python train.py --n_layer=14 --d_model=320 --n_head=8 --n_kv_head=8 --head_dim=64 --d_mlp=1280 --vocab_size=8192 --activation="tanh_gelu" --norm="layernorm" --norm_place="pre" --norm_eps=1e-05 --positions="rope" --rope_base=10000.0 --rope_fraction=0.5 --qk_norm=true --attn_scale=0.125 --bias="none" --tie_embeddings=false --parallel_block=true --init="normal" --init_std_qkv=0.0412 --init_std_o=0.0326 --init_std_up=0.0412 --init_std_down=0.0 --optimizer="muon_variant" --lr=0.00783 --lr_mult_qkv=0.5 --lr_mult_up=1.08 --lr_mult_down=1.5 --beta1=0.95 --lr_head=0.00469 --warmup_steps=25 --schedule="wsd" --decay_fraction=0.601 --decay_shape="linear" --final_lr_fraction=0.0 --batch_tokens=[16384, 32768, 49152] --seq_len=512 --doc_mask=true --train_tokens=398800000 --steps=13616 --dataset="wikipedia_en"
MLP neurons of a small language model. Each row is named by its layer, matrix (down: output weights) and neuron, and shows model dimensions 64-127. Each number is 128 + 24 x the weight over its row's rms, rounded and kept within 0 to 255.
After each neuron's rows, "fires before" lists the tokens most often just after its 100 highest values on Wikipedia text that the model never trained on.

L11.down590 [172 151 105 149 144 159 111  91 142 170 129 155 124 178 113 105 139 137 127 151 123 125 171 132 145 141 133 107 143 142 114 112 151 155 144 114 123 122 128 140 150  98 122  94 136 113 141 143 117 125  86 110 152 145 140 145 126 128 106 121 133 119 161 109]
fires before: "s", "4", "1", "0", "3", "6"

L2.down539 [157 122  95 147  83 139 123  94 103 115 112 139 122 138 149 107 157 153 130 102 164 117 172 101  99 123 113 105 112 129 109 162 167 109  92 109 153 130 158 104 121 111 122 128 168 151 105 141 150  92 109 114 126 138 160 147  88 134 102 155 123 155  91 118]
fires before: "\n"

L4.down1052 [114 124 158 138 115 147 107 121  88 144 130 180 114 107  85 107 129 107 121 136 102 153  88 164  93 123 155 156 134 149 117 133 120 135 134 139 164 108 129 110 111 133 150  83 142 140 156 125 152 158 119  98 147 181 144 137 160 163 176 176 153 140 139 119]
fires before: " |", "1", "5", " were", "4", "3"

L9.down623 [120 120 108 139 136 127 123  49  93 131 118 130 152  95 160 137 119 127 153 100  70  57 175 131 122 127 141 127 134 115 132 175 113 148 119 140  89 146 131 119 151 109 112 132 129 137 151 124 148  79 142 163 170 119 126 135 124 107 137 153 100 140  92 156]
fires before: "0", "3", "2", "4", "5", "1"

L3.down639 [164 137 120 148 156 157 115 118  62 170 158 129 121 107  90 119 161 145 101 110 123 137 143 114 113  84 103 116 118 102 148 135 153 111 147 121 128  92 153 123 125 171 138 113 153 127 105 116 131 118 121 177 136 103 182 165 111 159 150 136 121 125 111 116]
fires before: "\n"

L10.down1174 [123 131  85 145 152 171 115 117  90 125 149 138 165 101 133 153 173 129 167 123 151 128 104 138  82 114  67 124 137  95 139  89 109 159  64 174 128 107 176 152 148 149 167 111 108 168 144 113 145 128 143 139 151  72 151 125 153  98 124 149 113 137 109 143]
fires before: "8", "5", "7", "0", "4", "2"

L3.down150 [146 130 117 136 141 180 127 111 110 122 143 152  98 120 157 123 120 148 107 128 125  96 134 110 111 127 137 136 114 120 140 110 111 170 132  96 101 128 143 128 129 126 132 145 185 125 150 140 111 105 136 127 127 135 101 120 122 165 113 168 144 137 134 134]
fires before: "\n"

L3.down216 [ 92 115 127 146 141 116 106 128 122 109 133 163 101 134 142 145 154 138 125 115 117  91  97 121 127  83 154 143 126 114 147 124 113 168 102 127  97 138 121 124 109  90 110 126 170 128 133 144 162 161 131 119 139 121  87  96 113 115 126 127 127 122 126 139]
fires before: "\n"

L9.down426 [ 91 111 115 122 123 145 137 138  96 108 139 162 113 153  86 177 119 106 149 140  92 132 148 143 124 167 110 144 115 150 135 153 162 165 124 134 114 126 157 140 138 137 138 143 113 139 153 113 172 167 160 114 156 150 126  64 155 132 122 131  96 144 138 112]
fires before: " |", ".", ","

L11.down232 [118 131 142 117 176  73 147 158 129 133 122 131  76  93 173 118 132 138  74  89 156 114 145  70 102 130 152 131 130 178 123 110 137  94 120 115 116 134  90 149 149 115 104 124  96  89 151 119 109 142 111 117 131 156 111 110 146 106 129 173 122 148 131 132]
fires before: "3", "0", "2", "4", "7", "9"

L4.down1092 [109 117 120 113 124 111 122 111 112 135 124 157 127 106 158 122 115 128 125 131 136 119 130 120 105 129 108 117 117 104 153 136  96 138 102 138 121 127 134 140  99 139 125 111 169 136 149  76 105 145 114 122  88 124 119 128 119 172 126 153 124 131 122 152]
fires before: "\n"

L10.down1023 [122 108 145 160 119 172 180 107 154 147 146 118 103 149 139 137 133 134 162 121 118 138 123 140 135 162 134 110 144 150 125 123 133 143 134 129 162 163 115  85 124 131 135 178 160 116 149 150 119 130 144 110  99 131 120 153 161  99 136 121 136 126 157 106]
fires before: ".", ",", " to", " and"

L2.down321 [156 130  93  91 120 167 108 119 133 144 122 130  99 143  83 157 111 133 118 123 113 139 143  90  88 146  88 133 103 110 118 138 105 112 118 147 111 155  96 110 128 132 116 143 152 122 118 140 117 118 166 176  79 158 114 143 105 136 122 166 158 126 108 163]
fires before: "==", "The", "===", "|", "In"

L2.down1053 [102 100 176 149 116 126 163 144 137 128 153 138  96 121 157 115 117 146 108 126 138 104 102 107  89 183 146 130  93 184 154  87 143 175 125 142 122 117 155 122 130 107 158 137 142 124 119 142 123 151 169 109 185 101 159 133 113 160 132 143 163 105 107 123]
fires before: "\n", " /", " |", "0"

L2.down53 [115 164 114 161 126 132 134 124 134 180 166 115 108 106 147 136 164 146 135 123 123 132 139 162 167 152 146 115 105  85 113 120 128 124 156 107  59  85 157  99 146 150  98 106 132 110 115 110 140  71 153 120 118  99 153 153 109  98 117 130 142 103 155 150]
fires before: "\n"

L10.down323 [115 151 158 139  94 114 138 122  72 134 129 182 136 113  70 129 107  92 135 125 160 131 159 154 122 105 138 160 153 125 135 114 153 136 158 101 152 113 163 108 137  98 153 127 109 145 145 152 136 138 111 115 154 159 113 145 110 153 116  98 122 195 138 119]
fires before: "0"

L3.down340 [170 148 129  84 158 133  90 117 137 178 143 138 101 127 149 146 156 183  99 107 149 117 146 121 132 153 128 166 141  90 127  82 154 132 143 154 147 106 100 122 139 108  92 151 118 107 190  97 109 142 120 117 111 119 140 135 127 134 127 118 135 107 163 167]
fires before: " |", ";", "t", "ric", ":", "."

L11.down760 [135 125 159 136  87  93 128 138 164  63 122 113  93 134 107 108 134 107 162 121 113 175 110 153 162 119 147 141  92 120 130 184  87 153 124  65 126 131 146 148 125 143 143 106 122 124 162 140 130 113  77 141 119 148 153 142 134 144 121 101 167 143 147 158]
fires before: "6", "7", "8", "5"

L4.down974 [102 141 138 128 153 172 105  73 105 133 139 150 170 108 147 155 132  86 121 105  94 115 172 116 174 137 150 108 104 112 115 122 152 133  68 137  98 154 153 148 137 134 124 134 121 139 114 142 124 153 147 145 134 115 136 126 153  91 134  78 157 136 116  92]
fires before: "0", "3", "4", "5", "2", "1"

L10.down1239 [106 121 157 134 124 126 116 106 147 137 116 106 145 142 181 106 144 173 132 108 144 135 131 112 121 141 143 138 128  97 128 121  99 155  78 123 148 130 115 144  81 103 166 149 166 110 109 131 141 108 113 149 167 164 124 121 126 150 133 149 172 160 192 149]
fires before: "6", "1", "7", "4", "2", "0"

L10.down906 [ 97 141 114 138  83 131 148  97  90 134 145 133 122 147  99 167 138 130 127 132 130 127  99 134  75 131 124 116 117 130 125 112 102 158 130 108 112 113 135 138 132 110 163 144 148 117 145 157 164 118 128 167 172 147 105 166 132  87 146 174 117 132 102 143]
fires before: "2", "1", "3", "0"

L9.down905 [119  91 133 120 140 110 152  85 103  84 135 151 141 122 137 129 142 155 131 104 135 132 133  86 137 108 159 124  95 156 160 132 149 101 115  88 157 114 149 162 133 135 128 141 106 151 138 145 157  97  92 130  99 173 120 128 146 138  79 134 107 104 129 152]
fires before: "1", "8", "2"

L11.down94 [142 147 126  90 137 132 142 114 163 123 118 133 135 157  90 130  97 139 104 168 110 130 155 113 125  95 105 120 144 129 151 148 140 144 155 170 120 109 114  90  84 143 120 135 116 141 117 168 163 155 139 156 128 141 133 117 113 162 148 136 103  56 123  92]
fires before: "9"

L3.down419 [133 135 106 134 150  98 117 110  98 148 129 137 136 115 139 138 113 192 135 109 115 156 121  84 110 154 110 102 129  60 151 141 181 102 118  85 135  97 119 125 109 118 133 128 144 160 126 114 116  67 163 150 128 152 187 123 118 149 140 124 166 116 124 106]
fires before: "\n"

L9.down398 [188 146  95 154 134  93 137 123 121 165 100 169 140 126 113 133 132 108 137 162 158 146 152 107  88 169 121 102 113 110 105  76  94 121 126 150 139 128 166 132 112 144 135 149 117 156 142 140 129 116 145 130 151 141 137 126  94 173 178 159 125 162 134 132]
fires before: "s", " of", ".", ",", " in"

L11.down332 [131 135 142 168 156  99 129 126 146 111 156 173 140 134 144  88 146 134 121 111 120 125 156  98  89 140 142 137 128 120 103 141 138 144 145 109 136 119  94 142 135  75  97 151 112 109 140 117 110 105 142 109 138 166 150 138 139 129  89 161 135 129 146 111]
fires before: "2", "9", "1", "0", "3"

L9.down1261 [134 143 147  86 132 151 188 104 107  96 109 122 115 118  89 122 125 135 119 128  90 148 109 153  97 121 116 157 150 136 110 131 111 137 103 167 121 106 137 121 138 151 153  93  98 120 132 139 123 104 115 105 181 134 133 111 117 173 200 163 101 123 116 124]
fires before: "7", "9", "0", "8", "5", "3"

L9.down267 [191 127 143 108 124  86 156 134 127 118  63 151 136 152 132 139 126 109 131 113 115 128 138 144 167 159 119 153 104 145  88 144 121 157 122 114 111 104 117 128 151 159 151 124 143 129 149 102  89  79 159  57 157  83  93 168  92 146 167  96 146 118  79 129]
fires before: "s"

L4.down1055 [ 95 170  81 154 122 141  90 114 108 143 106 115 156 155 115 133 138 147 114 129 159  97 123 161 120 125 129 151 126 143 105 124 113 151 125 156  95 137 106 118 166 111 169 121 128 129 183 114 141 124 111 110  98 150 134 103 122 152 113 119  94 113 127 105]
fires before: " |", "ill", ".", "–", "iller"

L9.down543 [113 129 115 128 104 154 102 119 162 164 124 140  95 154 152  99 143 146 163 140 132 167 163 127 148 100 160 117  97 125 174 114 111 152 145 140 144 138 119  96 125 121 131 125 148 116 120 138 163 123 166 143  87 112 153 133 121  97 141 107 137 123 126 122]
fires before: "\n", " He", "C", " In", " The"

L11.down917 [126 123 181 166 132  79 139 130 143 126 148 108 138 117 124 128 133 123  81 118 146 173 123 104 102 146 129 117 129 118 141 154 143 131 123  99 145 130 168 126 118 147  93 130 158 125 108 163 130 160 123 142 157 136  64 101 171 129 132 130 142 130 161 186]
fires before: "1", "9", "2", "0"

L10.down158 [110 130 150  98 126 128 134 151 119  99 139  87  96 129 117 140 108 133 119 143  97 139 146 109 129  61 119  80  95 178 101  85 149 104 137 151 160 165 125 106 151 138 126 129 113 168  97 128  99 116 158 109 101 106 108 118  96 125 185 126 127  88  98 126]
fires before: "0", "5", "1", "3", "2", "4"

L9.down1100 [139 126 135 138 125 146 108 126 128 125  70 133 129 114 130 148 137 127 163 106 137 150 133  83 135 125 126 157 106 121 165  89 140 124 133 149 146 138 141 141  94 142  83 156 130 116 134 154 160 105 118 112 149 152  96 109 135 151 100  95 189 120 135 103]
fires before: "0", "1", "8", "2"

L11.down702 [141 134  85 151 144 156 157 122  93 187 141 114 155  88 148 177 129 125 113 162  95 134 111 122  80 154 144 145 137 148 141 102 127 140 115 119 137 147 176 157 156 139 137 142 142  98 146 117 123 146 105 138 136  73 120  94 131 127 115 183 129 114 130 181]
fires before: "5", "8", "7", "1", "4", "2"

L4.down863 [145 105 116 109 139  83 136 121  98 109 158 157 161 166 169 131 135 119  99 138 138 139 132 131 108 122  70 120 162 110 142 135 132 123 121 129 120 151  85 106 137 142 103 117 115 145 129 185 106 148 138  84 141 121 132  81  93 140  94 139 147 125 136  67]
fires before: " a", " an", " American", " ", " the", " |"

L2.down692 [120 153 116 156 197 112 133 119 129 171 155 137  66 108 127  93 139 112 125 139 131 169 117 169 143 100 149  91 119 121 104 137  71 114 144 135  93 126 137 128 129 128 125  98 127 163 104 117 126 102 113 129 148 119 105 118 118 125 109  82 140 144 110 121]
fires before: "\n", "0", "7", "=="

L10.down851 [124  96 127 127 113 119 124 158 125 117 123 139 100 131 124 115 100 136 156 154 181 150 129 150 144 113  87 144  75 132  95 141 181 105 199 148 149 175 118 106 137 126  81 127 123 143 125 116 135 125 140 110 135 113 123 124 172 152 111 110 153 129 124 108]
fires before: "1", "0", "7", "8", "4"

L9.down200 [119 118 127 115 125 106  84 128 102 128 155 129 118 172 150 165 118 155 121  97 128 136 134 140 140  95 163 141 114 144 115 151 154  74 122 149 128 116 107 108 133 118 191  97 113 127 180 150 158  95  84 113 119 112 141 124  88 131 104 130 139  99 136 154]
fires before: "9"

L11.down409 [ 90  78 167 118 159  95 108 155 168 101 125 131 131 149 149  73 162 145  94 114 125 133 144 123 175  87  94 109 129 131 123  97 130  88 107 146 174 110 140 112 124 138 122 174  77 138 160 138 119 127 111  95 117 159 105 151 139 110 153 133 110 141 125 126]
fires before: "1", "9", "8", " "

L9.down136 [ 90 200 181 136 102  75 116 138  98  87 191 151 104 125 154 199 115 109 138 138 118 115 119 128 109 104 103 127  88 100 125 160 134 121 136  96 127 111 137 116  99 157 123 195 167 105 126 108 125 113 157 100 140 149 103  99 133 164 175 136 109 115 100 121]
fires before: " |", ".", "–"

L11.down883 [111 106 119 143 193 137 126  85 142 109 132 125 143 104 145 150 109 146 151 133 126 117 171 150 153 104 146 123 126 122 136 118 161 120 170 108 117  97 125 156 139 136  93 110 112 102 171 138 144 100 160 144 117 106 107 120  98  91 150  63 128 107 136 125]
fires before: "s", "es", "ed", "ing"

L11.down490 [166 153 153 102 117 111 132 133 135 110 154 161 150  87 114 137  98 122 117 180 157 145 145 154 124 162 109 125 153 110 146 111 136 134 135 106 154 129 108 125 132 103 170 143 127 149 155  92 154 133 116 165 130 123 100 171 127  91 112  96 147 123 101 107]
fires before: "2", "0", "3", " September"

L10.down1044 [122 113 166 155 134 107 141 121 126 110 148 156 190 110  84 133 118 121 132 137 145 141 164  89 117 105  83 115  75 112 148 119 112  78 152 158 130 111 128  97 147  99 125 124 142 162 160 127 133 114 109 134  97  94  78 111 144 179  93 131 176  95 158 119]
fires before: "1", "2", "0", "9"

L11.down1171 [145 115 134 112 125 100 121 115 115 109 163 124 152 129  63 147 148 132  81 113 161 157 148 134 121 125 131 119  44 141 129 121 120  84 162 119 103 154 126 146  92 134 127 104 110  95 108 107 129 158 164 117 149 128 111 108 130 109 123 136 138 128 147  94]
fires before: "1", "2", "0", "."

L3.down40 [126 123 128 133  72 138 150  95 116 133 164 111  86 158 133 117 140 109 153 136  92 138 129 117 134 114 142  92 167 130 103 143 138 166 121 128 131 139 130 105 116 166 179 126 102 126  75 144 144 156 109 145 121 147 187 155 156 140 129 167 118  82 141 127]
fires before: "5", "4", "6", "1", "9"

L9.down736 [119 112 136 142 144 157 153  92 137 118  82 150 142 103 121 148 126 119 138 127 141 137 123 147 150 112 158  87 118 149 129 131 176 114 154 164 148 152 112 138  98 155 159 111 178 144 154 117 138  88 101 100 150 100 138  94 124  99 131  99 148 122  95  95]
fires before: " |", ",", ".", "\n", ")", ";"

L11.down666 [ 69 113 129 132  77 169 119  82 132 153  85 117 119 104 157 102 117  98 146 120 134 176 112 169 135 125 105 121 164 114 113 142 107 126 127 138 105 135 151 151 163 113 142 129 118  97 156 125  87 143 152 109 158 131 133 124 153 108 148 101 140 118 116 129]
fires before: "0"

L10.down188 [ 93 137 110 129 139  87 122 159 136 107 136 125 157  94 103 156 146 110 156 112 106 135 118 140 141 125 103 148 120 122 132 113 144 172 136 148 127 152 144 124 165 149  97 118 133 133 126 135 134 116 160 108  99 150 131  93 122 142 167 120  97 103 110 130]
fires before: "0", "2", " ", ":", "8", "6"

L3.down766 [ 83 121 103 162 115 175 107 121 105 151 125 103 118 160  75 130 136 118 146 129 120 144 137 111 156 120 175  98 108 155 126 119 159 186 123 132 175 147 114 128 114 115 130 109  78 141 131 159 133 135 114 137 112 157 173 106 106 129 134 148 142 127 117 122]
fires before: ".", " |", " of", "s", ";", "3"

L9.down21 [110 142 107 144 128 127 156 112 103 123 150 134 124 104 126 106 153 135 110 136 141 173 113 158 135 143 118 113 145 166 155 140 164 135 118  93 120 120 135 139 121 132 116 157 142 169 143 101 142 126 134 112 113 148 164 154 126 199 124 149 102  56 110 150]
fires before: "\n"

L10.down616 [127 107 125 169 115 144 111 154 124 136  98 125  94 115 119 122 141 113 174 137  94 137  98 130 145 137 117  92  85 106 108 104 112 143 111 110 106  83 146 115 101  93 178 139 163 115 153 154  67 107 130 162 134 143 116 146 116 118 143 197 154 136 191  96]
fires before: "1", "2", " that", "3", "6"

L11.down1028 [137 146 154 151 159 130 124 105 143 116 149 145 112  96 149 143 108 101 175 152 140 144 174 126 153 133 124 136 121 112 131 127 190 107 187 126 142 109 135 137 143 139 154 150 144 121 191 128 139 156 114 150 115 165 129  96 133 147 118 127 123 144 140 107]
fires before: "."

L3.down264 [126 111 120 179  95 155 117 135 106  74 112 149 110 112 153 123 108 159  90 151 115 115 139 116 113 141 144 142 115 122 158 185  90 162 137 141 103 115 154 125 122 112 107 147 179 143 106  89 126 112 151 146 136 100 133 127 138 142 138 126 129 123 136 109]
fires before: "\n", " of", " ", " \""

L9.down121 [174 160 162  97 112 114  93  88 134 154  86 101 126 106 166  82 114 130 135 153 155  82 138 129 160 164 115  92  88 139 121 124 125 100 167 159 142  52 122 137 117 122 112 100 113 146 137 112 139 175 113 119  93 139  96  90 129 148 140 105 124 132 169 166]
fires before: ".", " \""

L9.down1185 [107 167  78 104  96 168 103 132 131 105 123 106 175 122 135 156 165 116 174 122 150 126  93 136 147  93 120 150  94 120  89 143 154 114 121 171 130 109 119 117 127 141 103 124 146 117  78  95 156 131 142 144 131 101 123 118  97 151 125  89  92  90 116 151]
fires before: " |", ".", "L", "ca"

L10.down308 [116 159 144 100 104  95 135 121 120 120 141 129  82 158 171 139 191 179 103 123  89 120 154 125 103 123 148 110 122 131 113 168 117 103 144 111 176 109  97 128 130  90 112 135  86 148 162 128 107 137 170 117 110 124 129 135 109 184 123 156 104 126 122 132]
fires before: "3", "2", " ", "4"

L11.down41 [173 127 151 140 122 174 114 139 110 172 136 174 178 155 130 128 164 146 134 103 115 126 116  63 120 108 148 111 109 142  99 162  93 130 178 151 130 161 114  78 119 124 137 133 143 146 179 107  71 101 142 108 104 152 100 124 159 131 143 132 138 109 109 144]
fires before: ",", ".", " in", " and"

L2.down128 [129 105 118 102 120 123 107 118  77 126 140 164 132 130 141 152 156 124 124 147 129 144 147 123 147 157  79 179 152 107 113 118 171 112 133 103 134 131 105  92 160 105 132  70 105 132 172 162 132 120 134 100 108 127 136 115 111 116  98 133 146 146 136 103]
fires before: "N", " a", " an", ":", " |"

L3.down544 [134  98 126 181 140 109 146 101 129  72 122  88 116  86 130 183 115 142 105 126 130 156 153 110 137 129 136 137 135 191 164 114 100 138 124 137  96  88 147 122 124 147 129 119 174 128 158 145 170 121 138 135 146  97 151 197 118 107 124 131 145 125 121 127]
fires before: "\n", "6"

L10.down355 [140 157 135 124 105 134 151  98 141 154 120 131 128 169  90 122 129 150 148 155 116 134 154 151 118  98 179  93 166 111 130 124 180  91 135 169 122 115 130 138 143 125 129  86 174  98 115 141  91  97 179 123  79 129 110 107 151 133 160 110 146  78 138 130]
fires before: "9", "8", "1", "3"

L11.down299 [110 121 150 109 144 120 117 102 124 101  92 150 148 133 140 173  94  90 145 187 156 112 149 149 131 154 100 113 168 112 147 143 145 103 178 165 130 100 155 116 116 172 112 176 109 162 151 106 107 113 116 113 119 125 143 106  77 126 130  63  97 131 132 120]
fires before: "s", "ed", "es", "Early", "y"

L9.down992 [116 128 126 150  92 134 113  91 137  66 136 164 106  95 114 122 110 130  99 106 167 144 125 107 117 130 157 148 120 165 136 122 151 139 106 137  93 120 129 108 147 146 115 108 115 130 132 162 127 134 142 150 139  71 127 168  91 137 123 153 119 127 139 116]
fires before: " |", "\n", " and", " =", " or", " "

L3.down290 [145 135 102 109 137 138 105 133 114 145 125  84 135 133 108 149 140 138 171 127 135 155 137 114 131 169 111 108 127 120 134 124 189 131 144 169 134 124 107 168 150 137 120 111 134 145 126 132 106 141 178 153 121 147 173 102 117 106 127 123 162  87 127 131]
fires before: "\n", "==", " |"

L10.down13 [139 109 138 166 152 123 176 149 157  96 147 157 120 147  52 138 149 128 153 159 132 127 181 166 114 161  88 115  99 123 119 102 117 110 118 120 135 160 125 147 134 108  93 183 114 148 107 170 127 141 132 173 163 130 139 125 131 133 141 139 174  90 102 117]
fires before: "0", ",", " of", "y", "ic"

L9.down614 [145 124 153 132  90 109 155 143 136 141  90 132  96 120 154 159  96 115 192 130 137 155 151 132 118  66 138  94 131 135 142 130  89 144 147 125 153 129 172 111 158 103 119  73  69 102 155 140 109 140 139 147 103 103  82 149 200 146 111 103 132 146  57 153]
fires before: "0", "nd"

L2.down1142 [126 153  83 136 155 140 114 104  84 113 107 149 121 109  82 158 101 118 159 113 122 180 103 121 121 124 128 119 139 113 132 149 147 164 111 115 134 135 151 109 143 158 127  89 141 113 157 142 103 155 172 121 146 168 145 121  76 132 129 125 112  72 128  87]
fires before: " |", ".", "0", "9", "1", "2"

L9.down148 [138 122 147 100 146 163  61 154 113 151 105 128 124 114 113 144 109 138 122 178 120  95 150 125 168 157 122  97 104 142 115 150 108 112 131 116 169 119 114 124 110 134 111 154 155 143 145 108 104 134 115 104 147 126  92 125 139 111 140 144 118 113 120  85]
fires before: ".", ",", " and", " in", " of"

L3.down24 [ 92 135 176 131 122 159 125 128 134 134 149 131 110 131 140 127 181  91 134 104 155 131 142 130 136 148 141  94 160 125 157 147  91  88 156 146 136 140 114 130 143 110 171 134 107 120 146 169 118 102  90 107 102  86 135 133 103 114 114 124 121 141  90 138]
fires before: "6", "0", "7", "2", "9", " |"

L10.down729 [ 99 150 158 125 135  89 126 119 133 114 197 156  74 157 130 116 128 169 146 104 154 144 146 107 139  95 131 126 141 118 153 133 112 117 108 159 123 113 117 127 189 112 111 142 121 168 102 121 107 110 139 156 123  96  84 175 118 123 109 125 129 150  97 115]
fires before: "1", "2", "0", " "

L3.down338 [128 124 122 178 110 112 107 150 157 145 141 151  74 115 125 129 136 126 145 171 133 120 120 119 161 123 104 165 123  92 126  89 133  84 118 121 113  98  86 118 105 124 138 134 138 137 142 152 131 123 178 143 110 140 150 133 140 134 143 118 146 122  73  66]
fires before: ",", "0", "1", "8", "4", "5"

L11.down1244 [117 135 146 106 154 156 143 123 121 167 100  84 127  88 142 154 107 120 103 115 126 161 105 139 129 175 109 130 171 134 159 121 120 103 134 114 117 145 137 120 102 127 120 134  99 134 129 112 131 144 171 150 151 113  82 113 150 133  84 149 133 104  85  88]
fires before: " |", "2", "3", "4", ")", "0"

L3.down1220 [ 71 116 115 137 118 147 129  88 139 137 133 168 121 105 160  89 134 124 154 131 133 114 121  93 136  90 120 155  86  70 116 113 115 106 151 138 114 103 121 141 112 165 124  97 145 125 116 131 136 145 140  92  75 144 141 115 108 121  80 118 165 153 123 135]
fires before: "\n", " ", "tors"

L10.down480 [101 128 125  83  88 141 130 159 116 108 136 164 150  92 130 175 107 141 146 114 120 163 110 165 139 121 126 121 119 190 120 144 171 117 131 139 145  99  95  91 128 136 167 148  87 166 133 146 113 165 170 132 129 122 151 149 108 124 105  93 142 139  77 129]
fires before: "0", "5", "4", "3", "7", "8"

L10.down70 [116 116 141 114 115 153 127 116 124 145 143 120 164 140 133 129 159 134 129 128 113 121 131 155 106 116 172 121  92 137 114 152  98  94 182  88 132 149 116  92 107 165 115 143 120 134 119 116  91  71  98 124 133 129 147 136 133 165 167 121 143 124 131 133]
fires before: ",", ".", " the", " and"

L10.down1156 [119 125 149 139 146  48 136  93 111 151 139 173 158 117 146 124 142 117 114 131 113 176 149 115 136 167 122 113 112 150 141 111 117 103  97 139 119 120 146 153 132 160 130 135 124 106 131  95 137  96 151 120 126 228  85 137 128  98 137 130 136 115 151 142]
fires before: "2", "3", "1", "6"

L11.down1110 [129 112 141 148 166 134 134 117 154 120  89 129 100 126 113 148 156 104 111  91 149 168 112 126 121 133 138 102 102 119 115 151 117 116 136  87 173 174 140 133 135 123 114 127  44 129 104 106 134 123 122 118  91 120  84 137 139 134 138 135 115 135 154 103]
fires before: "1", "2", "0"

L10.down236 [154  99 196 136 192 147  93 148 117  92 117 142 110  91 142 150 123 168 113 123 133 116  90  95 127  95 118 135  97 147 106 117 136 125 190 111 170 151 136 128 108 123 118 160 177 153 103 105 122 137 146 121 132 112 135 146 163  96 127 159 166 141 167 114]
fires before: ",", ".", " in", " and", " with"

L2.down884 [136 157 131 137 130 116 130 116  99 136 119 139 105 148 140 147 141 153 107 112 140 116 125 126 123 110 143 108 109 120 126 160 133  91 149 118 118 161 117 126 124 135 105 115 142 156 114 107 109 109 152 138 121 158 201 126 124 152 143 160 147  94 120 132]
fires before: "\n"

L4.down839 [ 92 145 163 128 112 127 123 143 116 142 133 101 138 124 115 164 143 150 102 124 142 149 106 115 163 158 118 149 130 154 143 108  73 156 171 111 166 176 146 148 110 160 107 134 120 123 123 121 118 158 109 134 111 128  75 159 114 135 184 105 122 128 101 148]
fires before: "1", "2", "3", "0"

L11.down989 [109  77 138 123 124 112 157 116 113 112 148 143 141 134 103 131 134 123  92 144 104 137 135  98 147 162 143 115 100 125 126 124 124 150  91 116 183 173 133 158  91 132 146 173 101 117  90  88 141 100  66  84 142 139 117 123 117 173 107 134 145 130 142 129]
fires before: "0", " century", "s"